Part of a small language model's weights.
Architecture: RMSNorm before each block, rotary positions, no biases in attention or MLP, tied embeddings.
MLP neurons of a small language model. Each row is named by its layer, matrix (down: output weights) and neuron, and shows model dimensions 16-143. Each number is 128 + 24 x the weight over its row's rms, rounded and kept within 0 to 255. Numbers have three digits each. A neuron's up and down rows have the sign that makes its largest values positive.
A block is one neuron, or neurons of one layer that tend to fire together. After each block is what it responds to, as a language model described it from the Wikipedia text at the highest values.

L5.down3:150137159135108081153126111127145087086131141158159123127161102145152155116101093123129139110076128150125170116110152143113129156106075144152160120128109113130158149120121133109137146118133124129100126131172133169160143082132132120115174109148150146125147156119101163117131077116105088142129103129180185141125100140132141140106087114135137110157113116127139177127155173167139126113142
L5.down34:107148127092119137140100114111127152150124103141119115135134104106110088068101148111148137122127106138130132137127109114150092102152100164142077146174134114155122121113137162115113121117127139181119160124127137105091167119145132126113150166149125121156135097122136112121168165134107127134093114124174105131178048094146152111121117175159116101143131138150125132098135110097119111183144
L5.down54:158167077121139106146104163115156171086112124150119097116138111151142101119113110125183179112122119172156123145105138137120119081101108083104095147142154120119085135138133132130173146115072146130107094136163135128129148138162158112145112184157113145148126138107126164156104131177149139093131106111163140167142138130159127109109134137081126137110149096123123104110157124119074107147096
L5.down67:156171087116159185100123134058098092106116142144133123134116135129133165133135147120165132120108190126156165099093125135133152113117100118135143121162160160117105141146115166137125113130153156106102132114090112087146148114140151072128097164122135106135135126167136109115139102091141128079143129097088155109123137167143121102120141133118132118112114145121165131119125117115111094097102
L5.down84:113139116121120121131119162138143147110161105125104084130152142133100128108147119114091114118122111125140146134126141083173075128143076112148186161123125117077143114091150117084104139132128145159086108109123106127101131107136150079137160130071129130136088116121141107141134129144138144124118115132107107141111067152148137116166130155092150114157132152174116138086149105150158152137126
L5.down190:141116131038121071133151112117168120101111129141163109127133124164100123100088150127095125110073095128136111108119116089094097137136112156130113091133121103154138106114120142134094136140085103147092090069087094115097146090127100107134107114138134127172085141117166139164097141107118128168140141162152152112164113164170149136106131108139151143130167116148128140115104129120115112103130
L5.down251:060118140125134121145126095131100147132129112134120131156133080117124114131102121103173129163095111091124109080099141173120103107121124073155079122122149144164143177079084152117150128175144127101093134127135162107151097142111103097114151112123139142106116148124127122116132152102144201149124125159087129083130129090104153114127131159156134127139156140136114157117091096119090145111123
L5.down313:131133127130140161164140122146120098105131127142166121094168120140115171141096143117110117102126117115162130134132130083129134103146169103160149085087163120167143117108117134117111139158118157145129146092155145142160134103093147117107126101140102175167167137130123138155128088141125110123121181144102110121128103095143153096104148144113137142164114127110116119085112149105146140130109
Mid-word pieces in names

L5.down5:120065096109118123157093126160149110123139109127127165148182114098156160137121133127097168100088136131121145157116128098163134142152139148137133127106105086106128119119149169162147114074150097123090141140132100172097103130129097164122140139166095147097180110078128100151116127134183124110123119131142114075144136146144153106120189127161125148135132129145099114117176150154126118153100
L5.down13:122121164138121122087124110128099160122157123138135107074156108150128111122123104144088146151128137101126146136082137187089116136133089155163150135139153103161172115088157141102145116099125125120144122116155192116097167108114123098116133117134108119104110111123074151145143135142092094084126123163122124154111118126129130122151118112161125146121105095129127098104157170157099085114122
L5.down52:127100139119141116111116155181117123112137145112163101109122095117100159130138137129117137141117130141089148138073162110150141126085130062137160128112066113133123140113163146112140145137123149133125133151131127151122179136140167083100148163093154127128142100151075100159111159151111151109115100146117101082133152119154126087110135102163109128135152142150171175116132129101122114113111
L5.down76:137155160128081153142171086166123110094136098122125136114131143161138145106155112190139111127102133166130122163165144167111128137166115105127122112128128101110150159118167148162119134169118143153139111108137136102145125128165098122125140122135127118145154143138105122168130138141126131187091116102096104144118108096129129118116140106102137088098106105074132136123099077155114138089137
L5.down78:117103152102109107091141106152131135111113119159142112130097159159125178106119125124119160133132137159120187152116115086132102145110100114093154128158150151163114123082126140118142162134149156126106156161147102079131130131147142138126117149131128113125130121156122130115109124124128182110159101137127127139102148082118118117123097144108110142112138119116101103131156153124132103195101
L5.down92:105147138131139143184152134121134123143188134141098092127128126117153141130133149139109146156116092136156131109118119099160125131155119141130122154139139121116116138118093100111139152171095107141136125156131107091096136098105143165101126170116126143115123094119092122126105119113155115102121166115172072112134153149185123111162161141129160134108153127144128128154119148115142178162146
L5.down134:133108118130142108145126114149150092147124094136127151154123137142117137146142119120126103160100145145111137138120167141144149135138147143187129127140080186072168122081151099147128119085145158107103153144137121148134134107124124111148152094154148174142119100152145097147090141119133141119087141142130145167114151100100121122151127110149121153134163136095148135131184090167116137150126
L5.down136:152086105133087128146178150123147165185140148154154106113143119134130121097152114170079134094108130137126141157144133144167147175110139129158092166158122168129103135126138128094109138161144158179129147098157094109129138141167129113112129121175137153123184100104143132136115176151088116134150121137111126147133111160144151132134134162105137134135135153114144143133095146102123150180105
Word-start fragments before completion

L5.down63:116134118158128177134159105102172162144139117091149136136132122088145145121131097142178109192145120142166122167148149150133091123129108098158135111127132157110132124107153109194103111106193141148133132130137127145137112139099151115170097173133137132166078147076160161133110137109111132133101114139128105086113168128124165117141124143130124161128114161091093108093142119183149141152133
L5.down87:123135109155141096093115143117133168168137127142151143117083138113161144119132136152147149129178140129125127122106134118135083087110105129123139089143127152122163102113120137138136156098166142145145171069120093146163170146142098172143119105146135167124126128074144126126073114142115158111172100142142122128146133140134159136157152139164141143129157168151174111135129078142095128135110
L5.down156:109151117147136160137119114151135145122148130127126096129136108169060135129141158142088128130158174122123122161161103174136129123123146155147153104149147109120144130148084096142171115109167109116174166173130143132145143111131149138152155166111132110144122151158154094140157096133090118094164110117155147128161129190092135142151136152132122131141167166081078160099103125152128130120165
L5.down159:152135133136126138179127092139080128134107128094120139166136158088135112113126129108127114163114112154122147109094115107138145115123127130165146147152160154141135120150112178115145145144135102126145172150164119124112067109100146126170141167103114150109103110117132120102116153134135081169133105137125189149111168107109145136124113079114169148099139117077145148114100132152117123119121
L5.down194:133124107131110120159151086077138132121152088136131123143162166138113153152155151131112140107125130149162095126100107192176116084115115123120121107168174070113118154129140110131122136158105122145128104120156095126176152108148125159082107102172165148169127166136162144120132184144132114099109115148091111098129135134145119142128154143157134067135112142118134123180164168123147127101115
L5.down238:144168126104116084093122132158124160101109155099129149128098142134142168161089116167121149121168161134111170136116112145148153105115133099097136096136150165115141053127148091070144116125131121118109117123141162127136128133119121132104167144124120095134135155099133145128117110098122125186175159110111151109089121091114147147130123107132119115137152195179096129116082117125122124114144
L5.down281:113121163104130170149099181142124126123125100139108131121111116134111127115140136127119144120163136156154162119129097090162096129178091092110099128128170124141131178117089133172212111120132139145131079150143119133110145158146118147174133128123096083121153180101159167075121145113117109137141135143142126099139115148124151115149156097115070117145125161085113173094128069128100100091132
L5.down283:137174118173146149163111148125125140077127149120085105124128087104094134136112148141142129168095145141152124144141125106128147143172126107116142068121142121130129105149089167149135162148153150115125091138145154128143146121138136105130136182164118103160115111131085152158153106127143146169085185105083143096122115120098115106116129115133125110152136165164119113088111134131068126139149
Modal verbs and infinitive to

L6.down244:120145122120137120099153099088147155080170098131120139144184099096145092106125133141103163156114107102151108129135103107134161113132143136140109135120150179137087119129120140146108133137074126126093116177156164095107147117132160100096158157124114131117096128093118142118127126143134143098094169119111107126113172131151170124178146095082167150103113137130135147103119144123129094164142
Verb-governing auxiliaries

L3.down47:134134112137077141122121148082125166131118075125131122189078157137167181108112093089132132135091170119135103141142104123136115141143170133106163153093131124135154145139130104137146162119135163143129101119135165112121149101101151125147124086132147154136190093146133114150149157170106114128148159147102122129113150114146123178155140137084129103126130128126101137156107120110116115116132
L3.down50:126094087115126134135138137119110134089125140139173145137116120120090158157137127126069126097128105102154099156144152150120108118130097121126130117090137120141179172130076108094152175129133067132113128127122102133117102127073147096142129074137123101138116129092116124115149087090066137128158130089137135123118096165103157104118141153143165113144143139116103159123134105135106114118126
L3.down74:125114124158124088162159111096108153146158110147161146086152163133113161120126102108104137122139119123156115121129134138155098107127133114107179079130123145132115105178134141156103145140102122090148155135163126097097163119162096150122110130087113098103123184172120134171109086085126175133098109171096096105118099126106081121132131131115121134109151133105140157113132083146106161129149
L3.down104:113143112100109126136169164145145148135121146086127098121081139127138138153123134084097121149124166110115132109129097154111132136143123137130134107127134180147140128131118097134092141092145123154192154157110132157132149081087152132105138109113160110171088159129104111143161095117132148149126110117133128123107127103131117101096108115114145128143139142156108123096137121150127150117099
L3.down131:107127109119178097104146132124170144111117141106146138109086104118155109099157114098116150132124148113135146132123137134102112100151101189162164113099087124158161115112095096132120104142132160125136114087143160157134141113128105131124089118161102112088116060131110165171147134152131125135108167158124106176142113121142181142112099119129144132094132126116128128190086117177116096106141
L3.down133:147137117082111101130122107086154127103138147125158144129164112113114134127112153139120100104100146137128125087136138159159117102179159123151123146131106135164104127077104092133113159168123162142128100141147143126157135106132126120122117112149113126189112102133086159120132173165127097121170182169136147149096072120120142112171123126104149138135098184133125122118124121112118117131112
L3.down233:111147125167121132137142108113113129122147133098131123129208143179149113072103106160155130153178113125133119077107129146128129117096115146188159095128101156117134110117123129129154081115140118134154145120140133113113111142094096128133099128163149102128189119148123124070112112106134102143111133088128148118169068101122097135133074139162153135110110162127098126077142139091133112158137
L3.down279:148122132155119142133121076132102114149180106147112107126141139126158146122094066118143073158112167116145126158149132087132110082126085091136134103159115107160138151096122132139165155150158127124126143119107124106130110089142170131112101123119104124128178150135157129140150109123143123088090139123124146140130163136183134104130123141178114120161185144132151131092131097166163172128145
Name initials and word starts

L6.down260:081145094108148125123129124091103127092125129121084131143155123156118133124138152117128160084105144121120095070169139164124122106077107115105141118111122099149105175110108121185139133128126094121093109146118147091142108145102147115091079131156163114126093095121120165124119127136115123188123178146121113137141152137107106103116101073132118117139103118128149166122121142121102123125162
Mid-name abbreviation periods

L6.down0:136084131120147108172136138098134116182159135160119142142152135110139138120150122150122141084130103158156122113134103101119152140124088100177141123113104119177116103153103150168112159122131108138129107135090126126097163106171145169119160187130096147081132167142131100118140109116138133184111117170164123155141134162155140130176136092147126152153174085102135137141125109133095129098138
Word continuations and "a"

L6.down21:143124122095127102105128067131111157138173149153128137141153116137134084115132131128134209126112158119112125140131070085125131161143148147119169144131115095133136116099135131142135144135083111123151145138146118131163183111155159134153128122147080124153185136138105110126117134118117098163132132128139176120114147169183080124138109148117147147143143101103139113116157117146101153176155
Word-onset fragments, esp. bl

L3.down31:150157104141123101160125184151130082132073108111159108153154165145121122152128142160126093153174121095150138138105116119131127100157120135110139171142123109117101127130107120137118125103113134128103154122133132097129090152117124166133134121088128121128083087142134095130131135095157124144151198131112113123173117134120141119164138122098150130133116152158114120099093097102145103185115
L3.down99:104124143134155161159078141104107087144120127185138133115142092123121113173117082135152101128088108067103148124112128138135132145145140114155109083172125121120140131140102157175123110146103161145124143159090093097152114104101137138129133137147120098135136142120130131103103156081126109146148139159169101090156104101104133079145092149116169078157150164134117112101154116100156142086113
L3.down147:118132115129119119092123130148135085172127135103150119165110105181137147130134133169077152146127122129141140108067118110129098150118139150118096143106132119114087133123104133155173127116170135081116107120106122110109142123151139107125090155109112153102125095107161071110120118139107195142151165106131113075124122112160140133160108154144160122142097137148125111125091111090103116170141
L3.down151:108118141076104123118126119129154134181098096090100093112100132137173125119164091135103141110129105169125153106113150126135065122119111105132110097104129127142163114144128105141126122121140124158125129126080118120140160156106100133137190139097128137182115109097133129150105078112125098116155136118102130128073146106124137093134123142146136103123079168140142096108122082103148145094129
L3.down176:151126124154123124110183151100167150155145150124169145139127112110137085135122156111134113135177113141105107149131131091185124172121149120125118094141117082145174131148116144106133185110167142188127148101098095163152110191108096154137134151117144102128141109121119151137143150147140111076141157093140125101102117122137146131133122149133120123145112150111137126127123159133101149167099
L3.down218:107115112160131162173138158115161101182138146084116129083160130151104115130109129121102173124105117101133081137084130138102144107119179135132122125131120111135142116172126140118145162140102122132141119123130129152111107103138139136121183108114154131144149089086154151112191101141083136138143151139121110129118120117131134160137125146120176103128110102170124112123110102123121124102120
L3.down243:116132107154136110133114136157139104084128158116153122190125117137138133147115142149105156119112140112115136089127146115143120142135084159121145131106151121124149126129130148134150135149159093115111108122151151143120069106161141148094144087096184125121085128170144116103111127148146124142150133175131158097124108066120161126165125158100128106113119107164131145094112077139077111133168
L3.down296:147131112125086132128143122127138105143148134111164164123126151122129160144171157115171060098177154098121154129146168096106123150120107102129098151110122126118121158119087100105146153100144114121099129095104076160144113130128124149159126144129138135109111121084144165142100138132137116110109167163140148116149140166114151132134129124132096158148083145152133140120158132161174188117132
Relational prepositions after verbs

L6.down108:119127099148151116196102120123157078169111156134133126141160163103119122126140113143130137140102140126099086137121119124165154125171089145169153123137140094134114129154123081127117120130119113099100099084116159170120154113095150129141122108170119193114120119113140138137109081162110101134101130159091087131146115136150074122123122159138117129129129126151110168160122120112101129159139
Clause-opening temporal connectives

L3.down23:099121144157119091129113159132139155113122119139123133145132128117100108072159135155141095132103138159138127157157144145120148142114123133100106104152064114114160144127174127126166156145097124126134149124182057157140155115111144115105118160123126132083141120162097181114117086079097135123132121134090124135106141101144136120151151096148174113110121139109110137086126107121109095096127
L3.down89:152124122106130127150147120109109088103137137157147151150111154147115130156152157152091117129147121147133134122127141151113114122059154096077151137146125142122137133111082125140125138125087106125145176143137150112152117100132165120113115137076126134131107156103106136121143181125104140115160140124176121149165090130154136103163092176145136089099142143104106145092099117122104103120151
L3.down95:087134139104094139132098136151129104113126118090094129120115113169092157112097107146100135076135190112136140121173123121139120102116093095121108134116171101132082119102196080155110147103158135141138152131136150141130136134150170124102126113149135146137097108192129077135129143153097132100124133122100128125094146147118099128142128148107124114083128121125141165145164122126143140096122
L3.down97:145169107131130120109139104164125156129110090143111112136127121148122113117136116109091130121167128097138139142129138107094125135113127098106088120162180137106115107163159170184153122125143105119141126175114105160166100156144145133130116119097113143126182112128073112077137154092131078101166105140087143135163128167124149100144119137123123163103139102115104097103126108122099132098145
L3.down157:140119095147103133131095125119148141120159121138147132096154108115147146095123102203171160118114115130106128124086104139144132149093097100106142139126104140072128127086129128125151155149128169104160129117093060073165119145106143124126107153153149112120077122164152122150133167111071117134119128159137098123127141106151159092134157119148118107138102141161116129106140116150145162144117
L3.down185:143078126143113117147127113111136148155115166111162142150143154106134148071123101101115153125120106134120134115121151127118140172167175096169145148159144109158122137138146104117113186095159130123115091175103122142130132137164133131135136127154081077151098087131070160130098133131122129145098120119123121128170120159145149125124063110124170151136149116129102113106124138147137167178161
L3.down254:137111161125117121099144167138123136090113161142151116133131114120111138120110047127129161119127175147148100097125111159093121102098109125150133139138153127166140107110087094141163121092099104106113063134106134123145086139146125118140126148103141143094134091156145073093147105122143132128108149118167110123095144145119081181108130114109118139099124133160111140124174121099113071090119
L3.down291:104138100136128116127147160142114152153152094144136138146122177136102180142121116117148153134117124112148140105094100106128109117058091124090086147101119095133093156113077151143109146138166142101117124098146115159119130135120131105167126146086083122134097120148151165138166112131133124127120116161119135178160133147123089127104092132106133129108134107140115112133121129126120165116136
Article "an" and determiners

L3.down1:162136137127102136113122118131158114105168125125140132121153115134166105148101110173064148143141095148154122141175100100123140119131144118156141082110141134164081146140126100125120138118164145099109102100132139165180148129123138121106111173133130106064100149090141138071157107111087112111125122144120171136106176132112130098124141146165137090166081158134101159098136114156125157169137
L3.down58:147154146112183121145164089115087137127200108119124126169164146115140124164112117162116138109137154098128128111154095119176134109084144103095146125096116139144096099153141161106126155139118133130182152153146168129105117108152142094101102147105112127117149118084087123146134150169132122159139132103122130108125147149142141087189142115154178164153097141126128078122099126154112144144109
L3.down68:132114102103126105167167130129110157181143128119128151126107143119104126163137100141126130120157158145145108112187145150129141118148102146132153119135143150076153119182159096125122109115094128145129125160149175115140135099128137116134102166148105102122140101137134130128068155126116175162134157171114097076119146144126106129128158118181125118115125151133136139134099135151132147123134
L3.down140:105095155132133134142139123131140125134131191144136136129140111074133163091139119118156139125142133119151091152158169154115126157133165148148117105132115123111114137144079147130145163130139155112102131138152176111108116102075115115130128105129115112142078089117096122138087122124123069144121135174104136116092137085149139039171138085117127138098124152113163100137099137141124103135126
L3.down153:114132113163159125114125120127126145142168136119097115133139094131174119111105100151121151159104157116137131115138169099141129154170155111154162102125117125126114123133136156134185160158147136101118103155186137163167117133125130100108129162131115117116113179141109136126152136159132111154143121097089123099081163097149115113183157120130129145120111165131112096103101160203125153129127
L3.down207:149135126100162141138139117143106136134127101127159113114148111137083146122142119180075148163108140145167138131105082125172107085148084151124161098090170152128153125124093131102095126125132142116133143124104160123113107135123102162136113088131096148117112132097088107117134141106152121092135138147128147094137105156108126125120115124135168146145147152143109111121107127143208117108074
L3.down244:110148119134146064114108120126190123187152121113148115140134124125107142119142135107173132107151149127125128101166126184091137103105133142092128152199098113142096137133111113103132117159127163113087132139131153107150116128131174150094151162051082087112129131114121134120097129138101153136123146125092115107127059108170130120139125140183116152136137124120090152170100132153125125138123
L3.down294:119089179135129076194148083165153117119137094102138124161144104141123139113148113133086109135133106138156117099175147118155114113139129120184124108153116123148093136127139140152114091114131062107114111110096172113105117094106094106112106125131135124143126115122172177132147137161138124137132096142156131133094124158123138110146144149124143104124177145173105154136138133106137174107134
Pre-verb auxiliaries and infinitival to

L3.down16:117121107114148131124185081161168131129118085101143115143096139102136110126130096106123097168099149092129116172151107130098191111122153118118161074154104105155156113132116102136139136101166157109149125159144096114120139084113120110102127106128109113098118128115132113166123124123144170111169099119151122133153157162171138097139106150110117109095143115117123129169142109097125130124134
L3.down83:106103125104125128125139155113117140151088149124133124124148116132123154098134097130080090112154126099105101102123149151124136077170126131154148099123149098150124112125161149146102094095112126109087102098090135146139117102101140144112154130130143197100132205161102127129149163133113112172139099101117143116129091139143091122102141119096104117139139108164119107124121154108116069135102
L3.down107:146105098119115112103128111164130120113126121109109103108089096113086095129164141107121091086137161132133193104119141111128123090120129109106147130150142121201098131136132135124166119054143082123125133125132093147115130130145153166130091178108146129111106114145178144151128140153101111124156146104142133117150151157101130076104079162135147148141171114122130124148131133137124147119097
L3.down184:095115146159132112170124116153115171118116132157126100119148071107126125106107162115128127100083098126111130111075123122122096120160093099143137123131127181130101129153125098101121113142113174113128133134104128140130130106094122144093168130115098124160102140130130154115116119160117113171113120146136123148097128156109127142120175174145148149156130115041143125101091148139127110134141
L3.down209:149101124122118105133126077141138083121146168122100130133144087134079095098120148133086111121132121142140125103114136168136170106116151133145138072151144104121090136130110135095132134145146102142108112148111140123108129126111098126187126122133116095094135079077131120134129137127073102128087129103130133085108159181174123139146133082089121101113128118106100105104128149116118119134149
L3.down267:150137142121129158146091146144122102154128115130093139167107134113148059147108123137091170096139127149138141152154129092195059132137176133106134164132148134173061105138117150147103103157137108106169172141124125151141189144112129155115139124131133146137143158171165121140146117119146133131095132114105178086133094130141157111116109135158132133143125144145113115139115103117128169161133
L3.down298:081106135105163134127166129117133141115136072118090134132158110135111149137182084113096174132135181145141096106116099054128121132144109108140146120140129106140125145132098165151154169117141111134162111145148074115125152138136134174110114126120136090123179117115101128116158146137076117142159120127139110103133100144148150132142130147149124164132127133093091107102136136129133111097093
L3.down299:168174126121154145131139133155060127124159153154126122138088122112126118108101151147135125124093095138144110175150112091135150134131145125106122166100083125130113140129130139139137132143115091120100110142108122120126151128085100159135185136110137123136152135139134132116126146109089158135120118144146119128049104132187108113090126164111163135163120123137137138114180134145172064131141
Biographical determiners and pronouns